From a checkpoint of a small transformer trained on Wikipedia: LayerNorm before each block, attention and MLP in parallel.
MLP neurons of a small language model. Each row is named by its layer, matrix (down: output weights) and neuron, and shows model dimensions 490-585. Each number is 500 + 50 x the weight over its row's rms, rounded and kept within 0 to 999. Numbers have three digits each.
A block is one neuron, or neurons of one layer that tend to fire together. Before each block is what it responds to, as a language model described it from the Wikipedia text at the highest values.

Responds to: Final token of abstract action nouns, often right after "the" and before "of", e.g. discovery, development, addition; sometimes name endings (Henderson).
L2.down2461:523573509523476511410540497546496485508459504523471529522563487440480522542415538431433546512430544496510538483520463522473424441460590446445545481424473461468506472455522480496566626451546450583522398579635485558551478499518513578513376449594564438522418491571456477527582498448448479490

Responds to: Fires on "the" or another determiner (his, its, their) right after "in", opening a time, place or group phrase, e.g. in the 1990s, in the season.
L6.down248:481484487437441476581490446503518561491487488380555522519546450472430486507480515477525536415560531544523495441556425457552482528430553493545526456487473522478494436546547498471570387512486400522478513364495503461452413532482512525456407502490471463480409505388544497529482535560535490474
L6.down397:560423602395516468485517492388502563499549537440460447441487549467492488484594493423445495465441570491435578462501510539523535539329530518565541489535535468494504478490512465434433537432465489571443553532555544543479390449422510536485503511487513416514596659577537506567466447444533412519
L6.down750:462558538431462382514476500490470502416588481507466401428567534554457458468452557493424534535447421483514560553421623470533584478596581494530532603486426481543534438440435636451454496508398479392463539452658477518417521478447476507480505546468532517607521506512449554581528444477527546477
L6.down824:456504506529521455497427509562526561540545610423546482533458507508503543466540457510474441475456580453442478556512497434491495599496494459462470417460603482515513483491448417491502603453493511445530502498560532493543518438457592558587480547507407489575487444482449544453442538494491498449
L6.down1732:527531541573509436547537473471478473539435493552478542573454576481561594542478492506506530533486477455492456419453464465536463518594506505500521480505476522456522408409553570566527468466569434473496421528620503474575470579490491488580499567553399508536453525577555528580547534505551512539
L6.down2199:546424447488442452478435507470457465643558508461526510572512480471539430477577507475465576397526516538570537512420404480514461555442445391437543517532477497635469584546470450492513644483513507513440556463482530563479625495517559456562469557558438470521539474468470495472523492593481537573
L6.down2354:477557515495514525390565541489574461504531525379477443461512427480539502517490498451452483428482552488566543519428422463555460551523462528486532448510451445484550500512539515514494525477494480502521528507562581597564523471538569497482528582463409441605453451540458429538550576420463537586
L6.down2423:471446574482496466587494431544506512506415527378591478481565545461487417474442516484529526461479523524468500445450440491406511525485485538490576438459640518474529499555393539496495530564449455452502429505492641566482459531471484521497464521480531496483471504524462499529418484519491444515

Responds to: Mostly the determiner or pronoun right after "in" (in both, in that, in which, in the, in a), plus the "-ither" piece of split "neither".
L3.down21:582513468447505530474581504432473556501496436419476571484522510472503528498564502540482452460501489539432472458523481522554493452517514483525534466445527436502504490553544583540500447425468447507575422541422530548498366522508522382514466484440498400500471509487428459628450527504480387559
L3.down124:540545556502484529535557494478379442477534580581450484545575536534490492442561492494520520531558438492446467461460418532518498468524530412425475476497543561483460539495484367378518444497559548468574521483561497508465541418431522532504611456450395518587525507483552453505576509421406560528
L3.down282:502480484504625535516561648542456528576550452570519505522467597489531530444513520476571470549414556512460505408475505512535535495483520529556411576540487439497478462540495512453523566521513530561518496488471489464492529545527494539436389513525452417443484490439453543494557531503474572454
L3.down855:537488478490456546495587492515491486382510525423566514519533384472551544499553426638515450427489510461524435493474595548471436492564502438510557620410529474409475551535530505451549510462460443460495518551498507511592497465433551491503514457469498506574556495573539505469477511521480525512
L3.down919:422540514454531475539491495461569509561500496430512507487575504488445490482525507534506465545507507440435445546427532562477498494565512546514479412549510427467473492575520469516481468429596568483581546536573485556564533428510423449469471528474465509496571535468479506505570532477470556527
L3.down2204:522469409472426552522539459498565528409481500484458412572510510611473486526367621472518528556445587489482494523558506435597578571508428485545468570560454552518482509407494483518509577550488487562519587550574551626484508471486505471406539490539460417488510431460498467532486520461446400500
L3.down2334:521554495431547475618493453466538425464491469629528489547485490490452505530475511438535517498430566532479549521461494417422447557462512510530483587610530531495493471525389438492538487500403490584475446576513503517562496583442476561539487537514472520461480541494542543483559417530496465524
L3.down2396:506505549404354499488465421548557508515549528439447498540499567424470569462542505557585579533611455473477553396529425504533500447437504527534503620581531480457513506373456482492491496440458458433454534581575488553483450519453551545531468439448383482585454463624546517495544468467586535504

Responds to: Fires on year tokens, especially the final digits of split years like 17'78', after "in" or "by" in biographies; also "same year", "1990s".
L6.down120:463510480556609468375559492500485536495347529555557519459512428453391446510416497489506536482540619476511555557459570518402545492505519556472428529478584576487584473551509472525564506503447509501468510431513450538505491514468467529561497524456556499490476484549531494603554469605514540540
L6.down793:432492438471551471505427524502527522537378373527465475532468438409575470496489558532559422514475520392520510466534477403457511528457426445525498395492511478512536494436498548453571525547512522462538485553523486415505478598557462445548464567534424529452428507485523424460519446494539469497
L6.down1231:543482483553546522451521538504481447531501466534525578495447486498514476485433530517465516503534497509558463520510481537504488559465468523478547501394485505471555568450520477478502570420460579455535463550438471496426520417551530403461585542417541517503484495495518498478520512528456510555
L6.down1277:493472506577387441510568515456572515521612534466485487534500361602572480625523546583474485466550500473568559415577397527514516507490451422531566475396563413583497454535451504546377478495499488579490469405540448476510495477517540612532500471433499569523557429552454552545488376484528494457
L6.down1353:518462445519412489471414549548483478538618572483497473496486602508468478458462489568449522521473420487468563505561504421607447549464528525452566537494524587460641562587529565492544483495495491470458551448552451550557430444535548485633507484435533559432470529438536527439395469523496597496
L6.down1774:492513582482451482518547568582529348508506420588521401505592486477422480388565450536555476431559456563432418537539548583525487552544579479493498542481465441496536512494514519475398597516466503503487496455567359483459531520474496530507529520500375461541580412529593480598489503430464470586
L6.down1939:589574489503423477432533514475474485484542493549480471437521495481417504521491470505493474501592454365525458377500473482530503462492491529509513499479555577495493498567560525477461430455554534489545483519601528510448463488527575521491539563534451558463501467559496429507440474480546535508
L6.down2527:514601473534516484455434517502468442486466559603435628553577510594452501462434483466486543533477481493528537497465495580438484592508533385500460446429581607513522455512506546464400481601542474428514540518459463456483468565513529441454428477534490557443483540499508481434461542502495492503

Responds to: Early pieces of a word split into subword tokens, often right after a hyphen, quote mark or capital letter, like full-s(ized), time-s(eries), "gen(eration), N(akh)ichevan.
L2.down2431:444442486500487451410558423483576610440397488505561470512517516443502482606458474500508533599513484539483388549547439429493458504486484555585440492454508565539528490487527534447509495474502504423575579549518475521490477484486427492584594473545550509477505425467544520484573505491459538562

Responds to: Month names, years, or the final year digits right after "in"/"on" in biographical and historical narrative, e.g. in February 2019, in 1989, founded in 1891; weaker on event nouns such as flood, election, actions.
L3.down411:492442572456498377518566526526483440539380470505491392458505600513569492438452524542521509573567554565451423576467429573514473460500553578412489566525424518449546496504489477538512576507547520617492536452498514512465484498535523547582436475515543551452480558460466513464481450492515500530
L3.down443:540537519493545529538497512515460496410566406543426482497520579461522503540421546510483474478527517544495503490451453531578461499473499506498531525488559524407497468434463477440456531453633466511594566500605632493406442544396447565486455549484509423440500517473488550577492622383508448458
L3.down505:499522550512447424472545348541502501555543385502405556505537467525491580422523493452534503637434555516511482543465485515414576533425552505490518490501510450516507545480481574440437487504521579537493475473497456504516559453487521563570497473557540419539491477558448550494524495458528539510
L3.down576:520516509442535529534465536543459481516470486579426471520501483529512485455486485540526558565483610535479521507548512515515585535553542449477556542462473499556599467415551541462459524543521523535480506541487464502557410496478507521621532490480482435436533546510501588575503464421488572410
L3.down686:528554475475487505477549494537458467462472404510558405376517464514531552458484535530515622418479503480517510520482522554489402526575537440501587485534462532510478413507540541491534571483474479634536554451446549516583519520457552557517520495442458466518509485535453511497512487508511505552
L3.down1238:520496441457494509508536451460579562459539448512438459544534548498591427500472460561429509536473412470498608433468494546436515453521472508460466548546524417434438455469490524471450531449445529530526475547415530548494405565526515420442540541581586384463502534537513503519613514474545476446
L3.down1573:484394528545493494510466451532405478574515475517415563461525577550522465523471430558509456491541462521477441552456422510472552586456536480514557465495524601542519457479431591502498552486441462451520418519493503516509514452515457511487454489425441442468466491574581458471534491539487482594
L3.down1954:529551563467489591551516512538455477521444474534493610495599472501517510539478556574479551474481606403513506484411440547413458508536473505444459555556520395442459463490455478463481518535481447536501528378470528477444498491405513472408494452583493540518503442402541523471480445500509508465

Responds to: Periods that close a sentence and the line breaks that follow them in Wikipedia articles, also after ==Headers== and before table pipes.
L3.down508:457542501462505549491540434465447562507504500368468477520569482580534598500538427425541465432552558457518492467516413453412458387527486510516467533495546402436492401506487529469395525493552457514512534467501517442610513575553530527477533448462459542490533528434492540429509529411512488530
L3.down560:550539448432480498488429550542528372421460518544506506527455496594571446480528468495533439399525530466591566481540590394480405410468439452544580551473536405453548478479555493524502537589556494502444479506563519493498450458533499531478534503434457532525491510511478513532423538532499490474
L3.down656:480530434466502456544442418445540577438507472512467424528517492467474435560480512436519497504469536494511504518481492495470480446399448549465464546470457469450476582504572496486498581509529492444501562512559523541516442513415394601516420530539447520463583492518478549431509436506544529483
L3.down700:489426488518456494471484432475619497493454547453540488499419476489462472536456477570450407478472620519342577485495456418489453548517504499435378483429584524585508611483516541499525466508514498510555525488532470547562475498517441504550513548549403509493485484475496506498462618619552600465
L3.down1060:491425565577510587518490468531479529492511482513517521539556466468473509543439509568472490468537598433456607507608500547473464511498550542407461423380512451651506528519456511445568545424555479533455462517495560492563504522526478546488465516385478504538487535565426476527521567599457498476
L3.down1285:522496566396508533430507529460521442475576493589555430581562438577488608488520500539423441473535540451546503533526484574475461415506524543490555488446542524494477511469556537573481477584488482558564608508483475560563634509532486469550426509425506495459552516628476507347485505521532588579
L3.down1617:477440482466550549503496546453581479541534549313515440523469534556531531515570532568461476547498533532431433528516489481446436584569444438444399520469460492477538466521472467510433405473428543469571508449455394471486479515524470525535543448569458429534486496457490497594519468491482632551
L3.down2483:532478420408438516489457475501544498399471488512499433523537492532482582523585525536459475513454517492464464561515580417410438454486516519604517404453508520551574435500491475502484455525506481530545513515510617475409398522538555490555523490539524501564514461587540438496410388500628518470

Responds to: Opening quotation marks that begin quoted praise or criticism (called it "…", saying "…"), line breaks ending a paragraph, and closing == heading or | table markers.
L6.down308:458550503482506500497486505515491481573508483430530459495389566517560565444520536489473443522443507625474496427453595500560544449475494544470489425412574356492501500538489519649429510374479575467497558536499396501439562566505508563512447453525536524524512528449452493506526493602479553483
L6.down665:497480428571550572513518524515572552555593463428442513478447498595537565493447420456534517511599489595555465474500528420485562489482444530633482528537488540583411441498422517614427492504484453464564527497418458483497442594465504503500472491519459458451503546442409542493479497546474476543
L6.down692:622542490525373487604471481524506599473500578433439485497473502537400481467533508512481572569479510553502535458482479516559486546508462527429477543427489424584488408436378498551393488514473524589519548430491467512493476477470478540519505511595428461571473463561422478494488505520503522559
L6.down1121:467480548499420561537490507627450547490576562617552453505455526556492514517554462566431504413560570521438476390464489461474449523459496556489555419383565478546609506425475514554523523511579492531492524472528524475551524423475496519460453577518577500587578488516420441493438580453553494531
L6.down1199:537431468474464469564426566549548567486474505384499433509571496526465468475482440524547454566576537501484515559538459561481499513500478549541513483512455494498393440468335448443435555502513619462466574432491599502370440489503541517437498511491496523551577488522360461496560500568604487594
L6.down1225:509436545441461500463545559500374476508400520477505552442556586494462510519596443626440514486432437519502514510514587387539562573480461490443534578459471479523564475568514471467463495599535507541547553485442499544519470557485552467627455536457512480417459465456488530587506447477497537499
L6.down1876:528508496530523492450465492540582478489523535573513523500458551509453536485527510425541504504485520543476500547545474420538461442470463488514499515508544427468505569519554508481467507494413511499582457559574525470593560533505470495474493499538487497479491568442404472474479566584499435455
L6.down2283:474542380460476415513525473414409513484467462479433449598481570564494593512493554412494527382468491492428516472477526506589453515582511588443473492504509462469511474476517527478507533504527440494527578542551449441494465530356407472473467521562478495468411538524462482413495459484486569535

Responds to: Word-piece tokens, mostly "s" or an s-ending piece, inside non-English proper names and place names, e.g. Lec-s-mér, König-s-berg, Dük-s-fjorden.
L6.down311:486482489440456569393576456434497521503515470466520605483548416503495592496559414496516490471480442412438400538538546461515430551460493526493530523460528477481485535600442504551533550490461472523493484491472542514511515426544558604431408390573461543526533485483484391535485494501535459377
L6.down444:499488520550601512605538550408544550484556413454412511555467556446522525402458483522424574484523485459504424474463477491479531626501488455492533444487475520483617620483472433470496585509491499539446486423478538503447413574515494470553456472398558592497487479494541435527516493507487518489
L6.down681:555487374465515462554499477498513451459453481576503399514541456472460520538422437502494517500420659506495463526476522481553421540554456460519557451474512500476454513439517598485490474487403543554602456565547540525455550504465390499399460460535544471520499507560516481392533435412528426530
L6.down1191:489470546499513580588485485466481608440484500566465516566463528553638516477453484477548523546447513436502531510582477620469474607493480522551561469486488525537487471501451479512576516542427412494417474520568517587442508529463512548452487486581487460497508522470497403494538501448581598378
L6.down1236:433418501461565486522511428524490430531516488514477525583439445510506526503437459475410542457456439501478444456446477501620411459460420552599619610534521426526448394462548486527435502536512480482501542514474535468545544598441509494479571436456456461360450536533560495489504529426546469527
L6.down1998:500493509540477524462489470493516421503478544574495553493339573562452560545494510498450510505448510503469515521533449419474498539461569474437529533516528521542522443476520422550540605558434511584470495479451504536504460526562594555532536450510524501496457475463464428635500537435544442411
L6.down2374:450531521548556522481460489459523357486503509507432511552511493519494560506512485419531420533552493584569426429521483423446566558452511583488539524492445453457472505492573463517551485461526494466503499509515631453432484400485536493410585576527530368541454514550518436521486434433449516517
L6.down2398:483560545574489557390580463500486482493518518538503525446573502494501394501525497544473491461548467511540567469396437587482531487512530420536448529557515476479459506462542495536479488511642550483507430549569600487590380432532421510535452542477610496582527420536493536517471445504463503462

Responds to: The word "of" inside fixed noun phrases like "age of", "Duke of", "one of", "out of"; occasionally word pieces in names.
L3.down80:496537449487569576553490477431600576533482407553535547545512509458465448529557484460467454414548495456383574596441504538477405408514560489447548497466489448555545525373550497397553460482471530536492440412500526466556501408538534505576449481413471494517545523520453496422455522447562531446
L3.down360:454494552370453496480529412436531466483449529514573637385441501504532547455544566490510492470421524552473499462500472547546467523463572503478527484457487534522479502529501437506482638571540486448485469425575618522630498440545539585635510464540505528486516472552417491521476573494528492508
L3.down1097:523433544454500508420565542460492469606491430495520523491561514482536506426549519502460529519475453525598456504498481489551580499512556466579496500461461420555404595538560519530488476482500585397473472493583474437592514512440551507521507573522536461492545485467476460510476539512512538540
L3.down1545:519441511503535528446538488492506477547464465526502518437535598494526594550524475484472463525432395413434574583453464453576506516555485506513508510447483447527489485401583505464475545508438492445451500466466566546482453531442536499462558536515474623520551441457489415453606573459465448493
L3.down1784:565448537540543506401528485466570469521454526489468549549473467474436482531474523443494520495523466510451499491470433592559509500518585534493553498472456486486441532551523472472513457536542549502521489423478494468462515409527490448416517581486393468516524651493519602514547452527475596518
L3.down1793:449564505527478538521494463565573488491468494453528543371547495440514553470545510558653483545523545581473598506406609459594561571448481505486494507506538422507437494441489450523508457559461562469499571449474488491460587530532457550456588422430453520479514569502531523434483430429576510464
L3.down1863:490472518458523466476446547526474510451417532503579455481502466537494472548450476528559517553552468524512574545464494515552563466454576491505569529464485527540445596504518432513469500545489518483504480463414459518420516536559463505533555503366482549483589372503385516474491486414513445517
L3.down1875:522412541409530460502508582500622507514461528516516613456525615444403526569511460524458613412533527485456472572513583563552469590488514480470510499455461455462442543460519516515518561465485487499478496495455448514502538493460428473596432527526522534510466441516488463472475584452471504544

Responds to: Tokens inside partitive or quantity phrases that pick out a member or amount of a group, mostly "the" after "one of", also "of", numbers and quantifiers (some of, several, two, few).
L3.down45:470548544532473545651574587507568566488504541356576416373445523585449512498473513523558459483498490523529567536627506441547456480527547397568389463490573502516534500448508531491586511482449478621538465487457529522484520565403485477567470490493514494457541472459491523452530548454501476467
L3.down312:444466503528569459557456506489505457472475472420443461526409433592511426454480461482483462523481547455494504518552458527553536518519476528535414439486510483569534530464477430498509587433514430536433526438509564529452551495486486424471564471415449458412515385478421483520486473523522485545
L3.down754:597474523457552510514497512584552431517493490459482515561455427410494609490635491492498490404542519584393453501494477476442535378447517406444462473516491501461506431413550471518536497485493435515500531503449546459482531478513527486559492532472494491495487525453460537598453549557407541562
L3.down1090:488487558425534462477625515483534499522451518406484519559499469560489467459400477482605486426458579464502443572546516440465492551486446469476429609415512528475581440495432492467568480485473419484480518403520577547584532519493470497511508517459548470542549511524450504462409504517519379433
L3.down1637:436495498460499497438509552526541505455453537561513586525495454520479446476497522531533529553458519522489549459538445601471469493482478572509520484481542564464551545497576478466446487519557458481586489577515461531604540513427514400570450480499496559495474474414428512444482424515500428478
L3.down1777:434472519474577536573604514503555510474568525370539485443418502531551486441541435516546485507437490467455473676514471493551530540383537517480505514502471440574525488462501391509528477423573516571438452494519557508505553423468550473489451529475448511470541453533451517384516499458499487476
L3.down2206:491446563602549578506521566535501541473610523541483485507451463551388516507495504545454571485468514422435379515588495490509537465430544475537414579529474437548536554550445527422406552481476442608566440470468525491544544552503448472412471524500565505447494416460468524443501468492452510436
L3.down2339:462548551458508570537426580515433524603445517531474559485488516495533488513523494498539473580515493538580487511541460524431531434476485543499399473457538472435492488508387579493490443436537515454439520473457491480527547545397512521560527502552438566455531494561476373426506495489568590437

Responds to: Tokens inside phrases that rank or characterize a subject: "the" after "one of", superlative endings (young-est, earl-iest), "first", ordinal "th", and hyphens in measure compounds ("8.4-point").
L6.down6:426411457476504586434442395476496439398508514437546553461442553575443434477552459428491549450422607475495518456573407467539592537550538474575568573571583390483542491497571513441535549507489479472527546615487509405559414559522498410499433571463489521450412587476436570522512545530511512536
L6.down523:517552548474555492470519557439566455508488537452594492509564567613445447547498523550558472528443481529479509460493494499457499465476506575502504472563582459513485563550514496470438518456434494495542481480491580442582468478443448491459434520540495528447517426540511471588425387547575549542
L6.down654:476443513567501508425522512534613535408454491531553440522400428527477487541531478452593483464545438483434536460523454513444446613429555511551525451510430516543464545569448514502525552511452518539458462536448473501484551506579487445506481492539489518542529501552519498492527400490498479559
L6.down912:529426383503469473525508441600523569515459456377478556479515592399639427474471509527540470499511560495552484542478610407490491605487385484536495507534494510467523516552466448513594451460543563549446501488472552463530523546513410599468375508534471581494497505454496556476421440534429437531
L6.down998:505463434541401566578506542541463441486517441594520500548531477558505495512457538554468504523562514479457577494559437536503504560565538492489615493507618530444480441637493459509564481459537463530403513429462489531550399517391462530505523500512622561517459422433478594482470460505546481543
L6.down1292:460475530529553529515470569511467537525540459472508550488483583438463466516531540415490485590477470455602500480474533509584481465467435504539524477479461500541477420496481509459348565589522461505484478537484391430465487475538515443538393528544469488446583581523516446491427547464539475447
L6.down1380:488473549427523478512619513518472570514520515422531464559501477453540545497522520592493494566458515519467561421553363578474460561480400406456498425461509508540577462385532473407454389438484537462520447447557437457551510487475488499535488466504374429456505441502458525446500550425469459485
L6.down1562:447447504491419522570545519557459570567577548506528533499570485528435512498544499634431475607487512550497516443600528544495597534450494487538404546521537533516331542601480519496488499532430531533486438575418594519462561409493556460505425532466412422537524507571389576436475496538497463576

Responds to: Final pieces of abstract action nouns and "of" in "the X of" phrases, such as implementation, establishment, founding of, end of.
L3.down135:421533415440641474481542531469504506525579516399538474473454501453561534511593499389563489497451469459395513542448390497584506492541553506561625409487579514409559447378409525517450471464519511446402431494572472473503484410559552438457581434537543493479516537363498483562603513592557539521
L3.down299:414458457489489628534410562445569473454468486539476464406485456391530511502572445494556471559437557533497514494432449473527553480425462519528586500443567431539443409613432518437595478475603442526493479450462474562549498472455503511563540572463574569503495533505518518528487448561489400531
L3.down637:494492475533465428571508482472476516538493522379532440491528427528583494417514563506554547570600484434451520470474426417494482356565437472382543507488440446484514421479494488463565528508450532606532530470457415415490564506438554414476547537482476504472527456542476440476456512378447465488
L3.down1355:456465541552396498447563534547503562517505592476509545527454538479549588453453485558501457493500521540505569505492470493446512494489449423535518491468602431593544513509462524589530497492501647512404542446504484520561441482602531460526520477505545592397446518548453440568538479504490413524
L3.down1447:462567436474528463457470483533507578517520417583485448516560509468509522598493423593534590500511476464477529500436485450501534527473535570503458443519515497501528459459453414592491437507516577615488507438478492419561531510424500502547511462517507544520460519455486529516423492485484489467
L3.down1910:523616514466462430562543570486493449423474500453511520401484520487452496589524512449485496464482467491478474509443515517663408474417466543486469464382462547429486496516461467554424575577515455553474551493504459504459468518502444440492459612433556452547563480554460417607438588528386429472
L3.down2208:499438485402552474556564585432512553589529529438522503559522528524572532518461493515494446548454455512441559472519423473493500490449384500514478515491460535559563540553434463445507450494523439524520482520621447481387607446595498493485378564533525602502566467470458505514495481484459528596
L3.down2353:496463546569449455509486521462487503536459443524485522457499444604485516516490429438534481549557489545453566395481524427583565539468523391470525505594472470438469483520540435480406397547467530478523513569469511544551549453503560502614542569536441413501463496525480552499520429535487409489

Responds to: Mainly "ither" completing "neither" at clause starts, plus both, none, others, and first fragments of capitalized words like Let(ters), Per(forming), She(et).
L2.down2281:565564475479421555447509383509493524351522475552399477408506486390470549463476671472453528487471556466571465505498489556462463409479476517488447452512513636542480498576434518524464390479468453581584488483427464393478464573480537554531461559517539513542490493585473552434475428516461482462

Responds to: Year numbers or their final digit after "in", a month, or a dash, such as In 187|5, September 2012, 1926–1994; rarely UK, set up.
L2.down1876:524471494478506531532566434482587471511469507473437460489462526523462529497441444426504539468523569509574561456531490417560485507498481460382543508562522489463544423458488489559520541416538505478472458487478471501595517496495500501585549500486476451498476494507473480446466470512596469470

Responds to: Small cardinal numbers written as words, often capitalized or split into pieces, e.g. one, two, Four, F-ive, T-wo, mostly before of or a noun.
L2.down1898:497480503581484570571536509519543392549536513444496531452502569528557390498506473503554525589509459514510495577556513503556483491417392544522499435481470502543455490532578488492517477477511530585539596548452478474543453510514561467444442565467485549514531498567490468482448474503554529547

Responds to: Abstract nouns for actions or events, often ending in -ion, -ment or -ing, usually after "the" and before "of", such as release, use, establishment, development.
L6.down261:504477419566479463547517552489449466557487459480558493607437462532536498412514398411488505533418545493528506482505516504591591606455461456605522427407491507528474454629463410487512507407515540491537443499527600446574442362571613565482519441582534515497417505519514511468471443495485474511
L6.down539:369426545435444542560533448481474562565481474503456532565541463498539533551462659455490615604474528511394581532489461567534538472536554538464527449511419509406395567504450497525599449533560499533424467486561476530454440456573554454497493526449496517461455460505505421454506471526450502422
L6.down807:571493598463475434547520489509454584465516508509416511531469535412562494574452428557420502430540517550477581480544432419378477521554447562503491461466545486568601413388468560489456469505582474580424578514389457590493540520413476440543516489513509472437541512479507540367495423541498586411
L6.down1167:505507401534452533600498480526474543546580516501509517556489536491484418507468512488504471462483563477479483474454492504530465505522471487595537478476443480473461430442545530496526529432523452468523468509504466591455521550517515560495460538519535529491508423484485543516527493511488522442
L6.down1899:464434438585498581530462488512513427555478495461555437621614573489521505500488529464429493466555487493573445541433445522491497480545506475592512457478453507455520421480506535448569508586495481544460568576527456364547518541498465579565476479510497562493492474523531479491500437437492449501
L6.down2189:469552550478464384595387570525461535479524537477603470467461487523473457466571411494525497539454507488397503477472574553470468487405468519494523524539598554505561492579488431532429445544419425479485456565476533513514558492590529452542478388510458488506470504522491408584517552433504529513
L6.down2255:556487479579545509467450456492361490517569471504557448443441456534517521474464454477496546486594442421441531441528543508453485483528500502527468520488494552442549561606586467416505527575525439502492515573494584558476495574584471596430554501574418512497418522487407557458491445598534550589
L6.down2359:558554487565555498515465389416491468456527481497524568459510465540434536425414436532437523581558524582503637485543534532602537495516521528455489502417540572405569521404450429492532425505512432477444448495522469512499503528395486564524408524535417467531492510535401473520546605382540591530

Responds to: Mainly whom, which or that right after a preposition (with whom, in which, during which); also word pieces following hyphens in names and compounds (Jong-sik, daughter-in-law).
L3.down100:562492462585519426528519423548482462574493552497500471481443531450502499503465474456608542470514539479497482534501524516536461470436460502455476427489547506430492550427484476484501503620467541526519460497490485557449521564491439492514420532541500410564420490522487606538549467494484555459
L3.down127:536480517473421434526543495474568477500534504534469529490459413463553509563621611571514528481542490549495574473419559545560508510391588509560409467475520554516479478471586484487383534493496448334465522491531513409420493528514576461510491434412520471496468519487514491478500505387510465544
L3.down377:557532572485523491528528460556423476476520418405465511508492555460441553485468555537562476529456474448384607495564565522548515494455493532567435480537473379435409521581567452485543459467453558507548488571523531474507528469476532612434402522569448496452530513584422567479475432503590457480
L3.down385:514455509542427504568565531495469421510487537575568496492527490513414452479448576477512480471508562386497505503520451571504592542492597455475531499545525376535584406424514531531401446458473472519475499524483592503429412546515493529545484457461583501502542512466616519461570482463478518551
L3.down562:441482484460435506462464453493435481445582536623608527569558527475539552490567564525466479517505482529533520558485508548573519473577489515478483507581517448509545424558532468470449492521491497486484419460482487555451590580490431501559483495590380433512504437423462559498525543509472468521
L3.down904:431515410529453515539439528468540484422493577504476494512503528513414475537495563450518409531533473459471498547529609506497446472434518538563458531573555537408544454598442468471549521561532518558469476462488466454486508463560523549486455595427348463570515554538453515499595391498499535564
L3.down1165:457473442491492446425457526593468560534472461480545491523475449578491558500499432434435574517571615482515484472453597606434456491467472522517506525432583555461601511432450470546447579558561525413566621483424471520466561483418526529517557476524604503466529512568613533515576554353528536525
L3.down1460:548496525518542451462447512529489488511557480481569529584555483510513474496570543401503438537510499525535527458477499586453555507467516574553464467466498495496557469579449516506540471556420530528575453501515508532533428503507501451465464482499460468428532511453561484534495524559489485503